From a checkpoint of a small transformer trained on Wikipedia: vocabulary 21730.
MLP neurons of a small language model. Each row is named by its layer, matrix (gate and up: input weights; down: output weights) and neuron, and shows model dimensions 416-511. Each number is 128 + 24 x the weight over its row's rms, rounded and kept within 0 to 255. Numbers have three digits each. A neuron's up and down rows have the sign that makes its largest values positive.
After each neuron's rows, "raises" lists the tokens whose logits its output raises most directly, leaving later layers aside.

L9.gate320:118150131100148185161119106165106138139112119144151165130155104129090129138126127123142115126138180154132131111177141132152127133146126129183109110137096108106111148069174126136190139161084114114118117111128151116115120115148149094092122137130097127121111159130105104096099076103136122109
L9.up320:128131116105110140125089085137136137146116061141162138177117077123122133119098164141154143138104161141133141108150137080133123141124145125108114123154119116110106133164187117134160096122154178154092142129145138104097092156112128122162140132128097161127140123121105125139100099114086121124
L9.down320:114115131142111128132068133131106122126076126118106114103124162133120154117150148135124124098144146089108123113138123115164123150199110114169105128162189122077132116127174121165160121123080142164183134130162137147141121143146113101168126106125138118129147163124132103073146078127168102130
raises: " debut", " third", " single", " fourth", " self"

L8.gate793:131145117116092108121182115107119116101088115127119148108136137138154137145120113077125154149156101127117142124152134130135121104133137096080148151134101139136157114156158108143094079107164139125135107115149114125168114162083099156101169096133106131153151107105105094121091151135106115176
L8.up793:167120116118148105134177154102101146081134110159111183116145129130147117095120147101167201121143116135097136112117156123094112096125135118134159167125178102144153144132113137121149075122120190086142137122151116116128139154104117156118148128087105155120175124114167096142124120112110107136
L8.down793:131147130115107119112156120174099115134131126142101127104169114099202136174124142113155131105116128130123121122112125142155099138135105123119127121104152086136164113081148128143119145104154161170121097131125184144145137079125118168133118110121113145142145123119133086115150102109124115117
raises: ".)", ".'", ".):", "adel", ".\""

L9.gate22:147133142141096080160158122123140163116139096139100126117122135097134155161120137149068157192191124112120052153127113149150125106147115122107127138154118108138148137125162123105135176151128086124113123102073126104113111126120141140136125128173118190144116070140113105155137104163106152075
L9.up22:144112092164111109169098163101090152094105145061166120114136098131106158170138109140137115122132112140140124147168108129147094104147126143127164175118167124153130163137140186142107147147123127104087134163095169126118102169173081147150114154144118123102084104103114109119097095111150152135
L9.down22:139097106139118146149123164123140134128146126112142135154119131130107145164125110117128102118157133134121186123129124138107130145148103159105108187134143135150086150107111075164113177139135131133134170063093119150134083132140119131148161116172110109107092104111131100156116143120164163130
raises: "ete", "agn", "class", "yth", "arks"

L9.gate2:112124148100083111121096134115133149104138132108140131127109127125104103125129141149149135120135159105141118099116143119125157139142130157125128111115139093125142120092112187121102142092108146147143107128137144134131099134165116059169119149143127159094117117140128116119135118136107091141
L9.up2:107141137104120132111142137179142114086158122119106135128129167108150128114077157124175130141102178148157106088153193090128156084111133099098128134118127125122167105136119144127128143139115121102168110140108166070078169119156083142182148123134142141165127137116131128123117126099129150181
L9.down2:126134151094132131082150098148125128103129139145111131131101154133169087111118158138117133155112119114114155147190132115131119083127143116077102124128127140191126132115146119076113124124144141130145141154116142115115160145116128099158145136130081164178115100114146117114156134122130148085
raises: "ud", "ude", "ć", "ises", "ised"

L9.gate1164:135110095157108147114147140159152178119090120153148146108094083147149173150130133106133113148179090115107139122104148076102161142165129153082111118126150171118103075130096130125182128168124168094129159113116138097121113106161147124131143156120137115097152170142116146088120139057106120153
L9.up1164:119131102129134106167140066119140147149132144145121135106120171158109085100119127127122093145122107159142084169128116138154133109147100132119118105163154119125142126170096096146126159125180165140139132115119144164126102118125123128135136098121153118060154092118094112125100137137126104121
L9.down1164:140133137156147125083105129102126162141114152132154136164155106075112125116090116149142156117140122095118146130098197133111161113124151132123115099127153148098101114134164151140175125101130129121124118160129128119165109153146172101146102167118170105094123094115129107127140124120073123104
raises: " 2019", " 2007", " 2018", " 2008", " 2009"

L5.gate168:123179144107158167081166123142141113130106141106131092122096144118123138128147090142116155122139112104123131086104114140088083118149093135101146107109164138095119093113107147165071103189141123114134127120138170143165176152125141103123110113133139102120124145151124083128152115120121135106
L5.up168:132114092135093110088140112140137120112094142158121153158145088117150141136147160124121078142148138159136128136130121121140141154137133123145146132129108127138132160161110153051158171068172118129187135137121097142092134094146122142112112165169145156128079160109114109132083108113138172134
L5.down168:132128150105121174106103144125132115142120107110155109131125160141137125129122096130151174119137110092106135104101157146109120131106099126104165092113145165145137074175126128149136086168107154105110172117154146143183099198129170089146139108139138093119117104123144105070150119150140125124
raises: " there", " it", " everyone", " they", " these"

L9.gate382:114101101110098104115126116138127108158065102156109160111109129125106138112147176167160151123134156123107168126124140157146106132121146093128143126147148089113102087122149131143121106164167095122121099139117144094138129109142131142127147152154154126138118181110132110111071101146123149181
L9.up382:148163163116093102132154158139158129118129129200163123113106118101152132096087121143127118176109106134127126160176107134101133085110127152138126117162135185141162138139143127116129130126158082127125097109125192129180124146100137161200122129123141099119131113138140133069135153136159176127
L9.down382:091123109133135114127156142111154103144102106158109164147109108148102142119176160153108120094156178109101129118114114099189133154108127152130127135117124069117110111134129135149137121125146096129119123128116122136120142119123109125126126149152121104145100154082141102141072115133094134154
raises: " source", " leader", " partner", "istant", " member"

L9.gate577:120119129163137143107102163137101144088121116129100148144128183164112145181092113153111107135125133144076064076157114098144146109133132154110121108108155102097166153157150134168117107145106137087076074138157088127147096119083075119172101122142127169152164145122166135117103146188112119154
L9.up577:149132150122092105138135131116158117136053098156141147176182112129076098133155161131111123143141094119101150116104126132100125126075095113127103164120110121144135117119121115143142146133115136109101083148139137126158126118114131126145137161155104169154149167126144132125107120129129155140
L9.down577:103122119131150189090118167099112180143166132135128105077144130112128137121085111145123121100124162118123142095145133090070114148130125140119145087131133161126128090146123136120111107140138090150121119103179152164146134127128144103126095146153136073148126128149152125162156149121099136138
raises: " is", " was", " has", " underwent", " does"

L8.gate1023:175146089103114141130121123114158131153082163130152148129113156143115107156099119126132133103137163123092116154123177135175101142140119133166096123131092121151132092093106136117129177183134098116174133135110135150148127157138167108161141124103130155124109093107103137122095118099152147131
L8.up1023:085077107111121116158099108095125125152161097111128093156155131099093117144112166117162162121121168121081120117113128094124166080128142126134134139147145123122122157162134095138143152111106164188146161120157113098153104160143130117122083117167110158120136138095151138118128117148175156121
L8.down1023:108092102115147148108136158107091132117100102148107140116088127139087108135094119151164147137142137137099165095139188127176042108112154090119156085142105122113126123149103125113100085114131089147132102127124124129129128107098087137095151110063145143119144121097145131149112115164133142155
raises: "ally", "ely", "ess", "ized", " relegation"

L8.gate1393:122162123112121123144150130141091151167158153118125132114161118172130148127129100130085134118123137109142133119144138125218119150135137136122121196134113134139111132162141121121144126104150099136093110137170085112111108141124127151115109096123143113112177150118121119148136147177113176137
L8.up1393:128084109144147163105118142114135086093119149098152067118106147100142139151141090183165160142120146161133094106119074128090138128115123126156109100139135103114185130081154159122152158164096118151158116135149152124138175129143133107102130093119149132171097094092140116099172141106112132120
L8.down1393:132201145101136122142150130135109154181160159133142168126168105155115130115130099121093134130115114051138145134168150135223120154128124108105121159139109128118128127136140112141132157121125068123109118154131093086115127120116145131120096113133122103106142144138134149161100126152106155149
raises: " were", " are", " themselves", " include", " have"

L9.gate673:122112107117091138097138165144112162126075129131084159130103118210117124123112134111108105123089147105127140128129115123108120126096163115138120131119076155128142093108127142142135140142126149106087103099118156129092107094126094109092085125125141118142151137111104135056136114119169170130
L9.up673:159130135116108120096131151158106087122151142112097152119147091148109100128125138110155108123116090113130105156145136124096094094104120162097193170139120167162101144126149124159132140128140172135123139124101112137088129083138153130166104103106121111150165131158082126136118120108166151130
L9.down673:104110139103091158151148099142157137116141145104110176136122110121126157125087151106110103098114113080114093135142121144116136114128079097106125143115148135136106062142103151107115106145150104104141136146120106162138141099130152130093127158139133102131154115130078126173128103148155120115
raises: " west", " northwest", " southeast", " northeast", " north"

L9.gate1528:146135135116100135112097126125109114154152142118145092123124136115158165155134113105097172160137115091112090119152116163118142125094164148107117137134135127136138063118152125155140126110141151146162125151169095101159160116111100148131110144147111157147125095093188139140179115146146149124
L9.up1528:158115111138177125136100146106131127127129068152127139117127114116138078149152113155174158124126144149171138108130110160073114114207148109115115139121125105176126085126127123133137153160083187186115149121114156149121151103159199149137118118164115113118150142093122110135147151139116127148
L9.down1528:148082108134066097107097142161065099140139070137096135112157114120130098134153110130145114098129108118154119134137151108105136098158143167134136126110120122159122125088108088159135156131137132174135171116107123148123159120162185121132134069136123093141149143116152140113137132079124149141
raises: "a", "ga", "z", "ille", "igh"

L9.gate1184:138138138095122121115121115113170142099145128113101145161130152121094134152122136092142129147138143129115165120135107110163151144074147134123138138181123121107112136172138133072100111174097169131124134105118101087111114138110130088109160146101100128135112098137137140123116094135149135130
L9.up1184:091136143124085097108131111137125086140149115127092167188116166113105168135152124101095120145113126142135138118175110095160161128081148160100130111198125146130131122131131123114112085169119143114121129143139141119136169159142119108101137127104144109154135179178126138161088127102115162132
L9.down1184:129138118110124108143136132123136149139122136121102141124117147132124111115159122118132123108122108159132172121121091164163121109097151131115118162150115083105166119136170183161147126137139142087107153118114142108160138162113126084101134137101126151140151089107171147157137166148105152123
raises: " game", " PC", "Release", "Game", " Xbox"

L8.gate1046:141119102110122169159118129191133113116095117115138105091141171151151152120116123154137156148098115101105150148133098153121150138099080126145150148108115107122138117122127136110123195130146147119080137132145111137116094136101120167122136144084120157136103131135129153083122129179115144141
L8.up1046:147119147125122138144136153159124077115166126153094122137095162174154137137090125153180097147085134079103165158145132151147124118083115078126117130116126118148114131124104166123140184123114126113104143093137117111138163144122106108087124115114139154155095107130121121127126141202139143134
L8.down1046:116131109150090120131130145107121140130130133106127125149135098140127117141103106116116161111122108119112122133129129125109133153107154097118173086116101125094104123125155134112126179140172133113074162140138082080133147133142123128128112097141161153157158144114154131116120132107140116099
raises: " northeast", " east", " northwest", " southeast", " north"

L9.gate1227:135132109160111144079091114180154142104108124140112142120153180115137119106085111122145132125143126137076162085117155108090137130130102132163130185148120145090106130135097123116087137109145123101124116105127110120089153125150120073091094107113131138104128162107104131131104163116112117115
L9.up1227:145126140173127106098098168137136145122088155138092133132132168141100136136103124117153130135156146112125131109110141117107129146119115148116119123149136166116068153121100176121134133082151135119144140127125117078102124139134133087123119129127127136119126147122109142139090158095083102124
L9.down1227:140116125192125122092083103126108120122117142074102167120133124117100146136079111087123135168152104111149084126111128128102089111102116146134137198142096145107123141136138144116129097105147159113165136085134095112123126150090136098114147110109169121134115194152115102119113170162133146136
raises: " 13", " 11", " 12", " 9", " chron"

L8.gate638:122115141106126124131095129142120156138103120121172106136164112112084120161117167118083124117100161108117145169148160110182114139109117124107149107137181120182144177118116131152135077163099147104150108110119136110101137136099142161096115144191140106111131138141120134121086126091147147103
L8.up638:134121109117145140132094126119118135133123133092117114110147152099122146166115125117092122110142141150115134113144154164127138138107093143121126100143141126144100141119143134100114076161129125095123098094120163123094153125146161101147143161155139113131173118107123140132155166115121127109
L8.down638:144125120089109133075150119155135147143169137132103118143118099130122169162150130168116115096130088075139196127092172132112112115142121137116108147146152087124104126143084077129132101168090183152142091108156118121132150108103090155107124108142115139134171116140159131145133160107132143128
raises: "ishi", " Tokyo", " Japanese", " Japan", " Mats"

L9.gate388:143183135180115132120104109138165159102126164115139125161132132173167143139127099144120122094096115127148103128091150122113126164111130119131129139123120137109121125109162166098085120143172150124165147094128164116114120124060150121128133081129081106111123159134144149143123122143133141205
L9.up388:141169128166110103117121134120156124121143150143114116153184132120148113099124142145129176095156108115134163155115102101112158138122145166101116132132128168119119093134135131095121144150133108128151129092126118085129103169082137152085087094113109124136131151169181163109136126131086149148
L9.down388:108176121152127089136155120144106144143120143114135139122149146140147149141140113128093082146090100093152151105119152132135123145101116134160101134103120186134138089130150110103077145125169132143090150144113123142100097093103105092079092102119148111107146155098141156138123135151170125174
raises: " whom", " persons", " women", " children", " people"

L6.gate1193:102114137110102132112089129145157134115122118081167101135095138119141133105145107135100136119135123139098148140159084136188102115135147138135110140110121102110125165134095102133124111114111101129154110125141106181104146149126130145177123117151156138117130106117147172119120127149115128111
L6.up1193:156138161104166127137163151134133115132154158062145100103124118118139129146123097083142133095139118182128148117113181130154133161132163118161106132130135125155093088123130103105116112093150087080106162141119145161063176138107107155179122155108149119143138118121105098149125122096132129099
L6.down1193:089142107125112118085148138100142122093164123131177140130129145138179109142128114107088155148138177091124120107147119111121148135108133129092124123134098126111112133166157103088130145134139135111058104141145160092099127134134147144057127110158099114124139132163082137154150135124135172120
raises: "s", "ed", "class", "mer", " still"

L9.gate263:129139148139100139139122097132142141138147161110119135130150097153159169123131128111125101128122118147123153150127133120139142096117101078098140133099109127122083139131144089130122106096121136108118122097136126069129086114135163130142160125131134125131134131104115153127118126113121124133
L9.up263:127136092125131109167129139098107150124113119155122107165125081131141139139126103118143169103140095083109134128141167143145152115094132131143131188161145076146158130097173147138116133101155111129126134177150153101119085156106132122096109092144140133115162119128120121096119120140127108121
L9.down263:153153143103103115082120134162111177147171117106151135139144147121156157128149145117120084155099122156148137147116114095147150133118095084105098117122102122114114113134142117121096165127132164153123135085097124098160110114146124120163154110157141143109146139138114161094141143107129093130
raises: " its", " their", " them", " these", " it"

L9.gate307:102138121148141101103142105161078120150131117123150140154093113128155112076138110085108110090122142161193138112125157133116138135129161139127142143139087137132133101148104169169159123118133142136187102135127108155108151116151141164148125141125157164126125149079108156157154123096101136123
L9.up307:119108120157129112126150103165145128122114161190067142118098083119131121090148114130137106125139166146129152143134169098110167116139088136142132109158134073093151125087153146156099121146148127145156115138122108128167159149100116121127100108143159134106128134125142156162154106152102141112
L9.down307:130127115071164124098149113100154110106121151165114150151113141124125150091118145110144106122114111165151174131128113123140145132086109105118115118165084117134127151090104128097085113113096145081148110136106117120122167155096158142125146173135118155157114107143106106150150119077122142166
raises: "ire", "ud", "ign", "ise", "ude"

L8.gate164:092168131142133133102128109091104125139116182150151120117126157136104156113123142158125124125148096123160145125107140120107078113120160140140163135121148161128113150113158143095080152102120160128132168123124169123122160090134109130113156149128093125125170152120112157136146105151117146151
L8.up164:133103139145136092138098163104143124130108151150155121095137121102094102126135130134047136088131095121138120166064144118107112108134126142131153125110145122162156126107131156122060130099121143110120109106132184132078150104137146119127145129104116176156156125126149172102130165130121141122
L8.down164:115105171206142103095118118099135105146153138110154099111088172113090151138125163176139160119142104107162136138113149110137120103129145135096129145139150140136142095112126117076127124091131144128137152145130136129112145120122121122072103145131093134120144138132151113172138100159125114099
raises: " Battle", " murder", " death", " battle", " loss"

L9.gate99:102098140093166095112119130118179139132107137123139144157115124145089143111111121164166070127114144134104130118126109150145146120175095123111083137139149120143146071158112144144169138132146125147178188143126095146158059136113141145126097119147131160124099147180168137129116154092169160163
L9.up99:139136167084116095162108123137129135117164114105128142114116163131123169137146105134106070145149134105120141140139080075154156159110104137110111148142118115108114095123118111105158122148111112135135155176173110161104119148111144130110121145179145159114092099183138127100147153089123133148
L9.down99:122112127110138156154171115156135126122136121159129154139112128126148157154152078135178132152154067112157128102165114140128128103119118098132109140096134115162144168118107134147133166147115114112156104158139127132146096145130123125193118094153118148115142096146116098112140120123121106118
raises: "ance", "t", "ant", "ten", "ta"

L8.gate566:137146112170121128129149132133114117149118131166162104094117120152127131109115104112110139137095108145096127144120108141130152137076152116140123092165158103154145132097082118084135123132124079098090124147180111115113122129150103131130117128106146084146096162137142143117135116115113110094
L8.up566:148106130133051115151111137125107090109093127087106153134147110088132158122146114148109113117128140124101166160138097147134132149156125058136122102131187108127111124139105143100151120133140088112100146175181145107117109108134104115101142142116119155131118094138136064130129139130116085144
L8.down566:134114132165146160110133141113133139134092148113094112126124104072114147097144082120139113109105114097115177130139148122132092096101162116116118133122131109127111158153106108126126165162106104107151132134117157163109155157138103097113102146061139098104142102139131111090105141115150094160
raises: "ler", "lic", "olic", "ling", "led"

L8.gate91:146101104152141139118163164130136120115143191159150128162100155133162119131089150110127127138159129152117127126127094102106151147117158142128112141128083132155121177106138120128150089135136117099128105130135098113131121138159135161138087115131139140131136100154145156119134142147123136142
L8.up91:117116114088139127121183125117121128133131131150123115108098108107097116107097123105155137109119105146115146107158154120129115157105138165125145109158138109147133110093145125129112101137123157097132098103142132137114120084117107167139121140098091152148106123079148125139142126162099123144
L8.down91:113150170110161123133111120101124111115118091095147103103138125134135121129177138195098127115118060163150108127137162084147148142148109113128149172107122121162131135118138127147146153151066141165129138108123109167146155124152096120120120127156113126085096135124137131136104164110132144139
raises: " days", " years", " hours", " weeks", " months"

L8.gate427:129132158151087130140172119170122190145167105108120164123136091130144147132168134126141059104166128159146148085128151107129128133134116147101120102127107150094122134126131099120132133113112106146103142107122102090144075101162163149110161150147134115129111134109094167082126133090138116149
L8.up427:102138118123117121139146127131144183156172126117121132098134127139102170119147080158165123148135154119122117118112148141138143163126133153138126153144124113156145160117168116106117148136140107161140122154156099097144082161127099142123077109154140078128159114141138120101123129106127141148
L8.down427:124155148152119120124120131086107161118183121109130135146114130134127114103152181105107106118148115135105154115126122110138116118166111121113169120138167132134115126149151148155141101121112162114133128066088131116132116142117154130148159111152098130111108132109112151101116135154141104122
raises: " its", " any", " these", " it", " another"

L9.gate499:136103127156138127115153087126133133114160130118150131084164140163160131163142125104149206137116130141115128125145123101119159132126127109162179150155154143132147119116078126201164105073127130093133145128135150127119147144106120135138147117136111170136124171132131102078169074143132143117
L9.up499:100125124138130088122099157122133133094126131134126139204140086123139083119115115119158135153149133117158158120119105138127083125127070146112102139160107093139119135136101141138161097102108173171125144124085123106125158131119111090125131128100143099109101141123128117129139108126146114068
L9.down499:150114100123118158130086089116149145104117131112132084108150081136134117168117109121091103145129065116127127102116110113129162129148117093140146106092119172139160118135126099134152106147171103152131086107151139149105124120106161114127121139138111098111153138133154148161121118127141119141
raises: " arrived", " consisted", " happened", " grew", " occurred"

L9.gate1375:129129099147097141143145108140126100103149150161117159129129156135099138136115112127118115115128110136093114144155114098172129082144095125163156098109146065118150146143097142169137107124176116088125154150122134136127120073106114133111126135123140113127096112130151144176114143116168153126
L9.up1375:146177115128118150106134115139117143108121123170082101127141080125145080136151119144122146167133106128062150105116104125178134109109112107154158098132140063091127146149128126151122136124096135123121119149146103183120142110115100098145121136142184152134108147145118133091107100081134110135
L9.down1375:138128108122128144151096146119081100120073111092129139116126086132111159134180168168126147167142138121111170098131165097160118119137141120123141107104105128132133168125124135122130118149131118141132190134166139160175168125130163120116110131113134139127133109090131130156125119108064099130
raises: "ar", "ender", "our", "aries", "ell"

L8.gate1229:116147142100129140124191131100116160097135147124109095120146146105159100105119122107108099139109147111142114123138170122158117109111125081127100169162176163159156142109134157173147065140034155108094158152121157183086119137056127142130132110131185116112125100142092125153094096121155081156
L8.up1229:092098098096138134147147163101100155166112159115078137144091127140137124159120150142106125133087121157120140143118157125133114106100091170120137111163160151132117089103110143154167098134065164099163101194100162101113145119075105127119158123155171106128148119171129145130072141155131147106
L8.down1229:120118105094136146157144102142101121123150134103155114116141145128155168124145161128114152094138135166157109077132133119140168140125165125129155100141129117120173163056141143147138111151120136123102112164119164127125098117083130059129148125102137161129139107141133126109106154149167132114
raises: " roles", " role", " actor", " character", " Judge"

L9.gate1438:100142134147117113078133130116120096097170135091112185099103201122137067147149127138146108205117130128109146142128105140146124115148146113140151096106145154138114141140136091171127112147127166104135157136146121120170160126114196147155115124180155117155079118153087100140153134093101143128
L9.up1438:117159176112112118155139144112118127149181178085123173159121138115087114135166131159106168119121120131176123159113157108145111154122111101118112102102098126107131109159136124135109138128162124112160106088128158151136129126089143102116116139157112182143129145158150121141111165132115116116
L9.down1438:141162152099112127120117086150127130114174125144121095128128141095125150124122112173169131135122111132141132121140111128161149132111082186153130124109110122131143135121124093121163148150126144136086181150168132088115110117121125131138137118153114125106071144124148155116154143142091085140
raises: " Company", " Co", " company", " partner", " deal"

L8.gate1142:164134131154139086148156137112156141145127160135146128146106146157163131153125181161150145144089124128119144130141125114122139179129133122093146176145107162110137083091136124090119140064126137147134161139089141090086102138133174138134123114152113111126160135092105115100103138175160148119
L8.up1142:176162168128130071148135119108159159159144125122140124115115130122168136147110167133132149125087107133154112135121146097081163134120123100138112130134157180144160118113135127106087159110104109132110127168077132087167099112113173171152145092137127117127116092095152120096121177125125162126
L8.down1142:092136134166161139126122151168134122147125141150209133144110114133137133124116132170140164110123129121146132140143132129130133167128163108133138154192145157127143130148108103098106141114115103137155150125140116094121140090120135130154100094130119106113165116107126156089121103126186127130
raises: " rates", " number", " popularity", " total", " size"

L8.gate1386:127126143143154146161127145123107128134094117134141148151129161157125115126154137149134104144118113157113127115125113077137127108127136106106160100108138114146101145163126134164127139139093130105172138107111108131174065108118177133136120109146147118111160138095136159104124157136118144143
L8.up1386:165105117137128131132115118107148108131142115157133154167121126133141114108156117142136110154136127123084152074122104147138137155115161119124106108124160129131123157139171131149097123088141129137189131145088099156134084116126179147147090148128128109113169139124157160099103119120110130156
L8.down1386:138138125095091141109122142165114111123128125164157123153113111113100149141141124164130155144162106110116111104122163113136117092138140142121124133101104126132089124152156113132097141157147139108148144141102132103130124137120090142154150172130127111101167180157118124137139138143103120130
raises: " they", " there", " he", " it", " that"

L8.gate1166:164130132111107134120125162125109113085140134148089123069097122153107120129151112089108137128134138119120147173138076129115140150131148097176098132133121091131144163133125140169094158168131145117134094136107098076139130140116108168111134152160136121158124132105092104137159075089133149106
L8.up1166:144155108145168083134114176097097135134126134155079123095131098119137117141114152122101113131115141157083149149157157163093088115103104098171140110137134111116119151108111131145127147126139111094180119153155127126144136129130091121095143105150085116119127128131152087098153079101167121095
L8.down1166:134166121132172141146147136156096173154100155150082151146126151141094116115145109186136150128150129145107128121108134120119089157089142120154098130136122126132091117115095109111157127144116135115161095142164146139131122143069107117098129119059138133127129142106152162158129124145145113086
raises: "olic", "aging", "ore", "ores", "airs"

L5.gate715:183169166117146102083192098113101072136132121152134152135140126108105134157125127153139108121120113112146136110144085139077112126091120155113091123147163116173121126100158186143160136158126125125140129150165155152141118145122147159084151153082147125119151120132073109157169139122102165102
L5.up715:119151139082145107128161104111151140164121148201133159120131105139161125132123141099145115141099123110142125109115122128117094160084146110115168114159141112124107113110131144119106122127126143121096132097111108097156103133138105151124131149137178165137118126119083106090164105179088144119
L5.down715:151159131117147118141149142123181145120121145156124129150120115148140095176123096148151116115143143121135102086127127067076114129134107148115150084172161129149154124164172116084095115118152104125146161154116138131064120116084162107083114113100151156135131109156130112119117140144113124118
raises: "hy", "ya", "que", "qu", "ha"

L8.gate1445:115133165097140079133144148142127125087164158138157116141149129097146105128170133150123125175103125095143120152139103122085087095122134118139114153141185122143130126102136119102182128108145134162120151153116133202130098103140133143147108129129100187153082123098197100127105139140106163097
L8.up1445:119122112130150114155150143147137131090132135123185151126147094072136135118124141038129123119154120154103141088142119094104115114136094128123126144135121105110181141093151132110123161090159140149124150117142089139126109147083137149111128114137121163100141136113170162106182124121187119115
L8.down1445:148157197185114147128098157108113130105111126124116146138128199103136126161146129142155129159166159126097159121104105138108130098115164109140101087143147135107141134094090118128148158163145154125123103156100126130081148112140122147153145139056136133192100137106163152125126099166123141091
raises: " Years", " Date", " Year", " Name", " Position"

L5.gate1213:118148139128136142112126139142181116107100117146179130138152126120127135113086146171119149134149075168122132112131068125131085075075135150115138138117135082115168100078123157108166130121135108157148159129178097125169138105141130136084138170123162147112098100144169121136098090101149121164
L5.up1213:129135134172100126124072149132152126127133138110171082085101141102143131118135179122120104080131117112091151116125100110093130131112167108101115163140134146153118114173083105151108137112115113167137120106108098113135126118128133133139120114087118087105096143097140130093125146094147143108
L5.down1213:129148116109124145135116131167113143152112100153148133142138136119120141135145128125131107130152132113140139161091086118131149113098100094110119127140146122124161130109179122066119119120177112159147115116109149136176128100165110119138141132127137103154110128138129120077118118096102122142
raises: "ing", "ed", "ingen", "house", "ring"

L9.gate798:121155110153136094083103116121143107072091127129125102149114150142162152125177137104116100133126153120069152187161134136114158124157157133146098126155124111070178120151107108151135137130123123146132116124138141104145121131123152101132108156126117120097063123121107134105127152127157120113
L9.up798:102177130145173131081090121150121126092089117152149140163129156117143164117139149088152122102137164141106133167146115122133117153120140134163103096158151146077130109125109116160103115178132072148114101110104133122194121103106127104147140163115125125155109110130153140158156157110146113123
L9.down798:142130149126145129128111109101107115124098108153160105111134111166137132137125100120121124140123095059108125136141138128150147078122111157150134134133126133114117090137083123151145112122133146105126105149093164114145118140117125132119106116093132138138109147108122153142116131142107107101
raises: "ause", " request", "law", " law", " Convention"

L9.gate1154:146131138101092145087145103093103102104097145082118097092139086132156107106134142113157149142085155147136099112141127152139080125149147121158136119119148131135136103169147089105143145114123138152114114163162115092150143108144139103127103169109131078150146127101141136143134152174129120099
L9.up1154:130128119126095125092187118110090121118120166131135179108160066113127124120111101130142132165102116158099124120109157142175114133137108138108179128129186146144118150131173128113106106153137153124148125133098127133136124127125143132093139141077120149108083131159130149078118138111097121118
L9.down1154:095148153152133113140140065132129123132120180134142149144159149138169129113154140158149117138125122129096136120095114167114121133153122112147126123186137122132119145096178116116170140153120164110120057130124083109137111132133128162140150154085134102158098147113133154161154106141151188122
raises: "ía", "ás", "ido", "ies", " Spanish"

L9.gate119:139172180132119135129171128098080163090132107177167153159131134104121159122110144131110140128093132120095129122146115055123116133116130104150146115111115107173113148112128159140137152104117128087132150136121130106132138173128109102105193107132107116147086144156152151129090116121125154142
L9.up119:135145153162086114179113151105154103097143114141161144130130130176125098131097116119103142129167123134131132102155128122091145139126132148150108123120127137155131148134165143141119098137101126145122140093134160081153149169154082158155112084142119091166142111102151096121153120113080096134
L9.down119:166137170082160135125143111127114133105131112148149124117135124130095152118151141120087128126114080125129111143139129095115110153132092119156121100085136141179155117100164110153172149086128122111143113121143105106140115096110135134111097148128136127109128142119105163105138125126138139126
raises: "s", "ss", "quarter", "olas", "rons"

L8.gate413:122090123084130166106158127141068116122113101144129112170164142132126117124085162087140126114168142121188112096127110097155128130087138127115100140115117108114131173137152086169123123081134096140112124140103109154159106106089128128138107139098101120114135141162161140168151138156134115144
L8.up413:141072098086133158131141141149118158110128103145117126145155073123125181129097145087114094139107142130155117133136143106113147138124134100137135161124105133127135174092124091171111136092162120096142100112134148142146106133082150159116158124144115126143134127121125151154146138143116126081
L8.down413:142129105106151129168163123163102150120104138098155156132119124114115121131104161145109135100162095131159126118096150118146134118121146141132074091141134137131138145127156178175131149101159117118098117104111083144167181129105129116133111137124105144140118161111163145126144100128133146083
raises: "met", "ğ", "ç", " Turkey", "ı"

L6.gate219:142164111166116132145118150141121092155107148174125140112146111155128126110129125139103155140096130107126158084180105116132124157138125156144101188105148179122100110127175137102124120136115090116122140167160112122147101134107151127124127076114160125128140148132181128147097167146135171140
L6.up219:127168131122113146152160116111117156130117149119110177114181136144153140092122099165093123116143160087157132101171132109143133136127150160158119208161122145120135157143172100159143128120145073132098172124175092120099119125107138128104119079120156131136128161121154140142138136151104137100
L6.down219:081130132109104155132145112149179143146146130146160158115125153126091127088120105140098130125113110098100132143131157102180116164153140138094135156134120121116104136139117137084149158119104109141114099127143111115116146119100121124102131133166111088092145120129114124147105132178147127152
raises: " themselves", " are", "hip", " were", " include"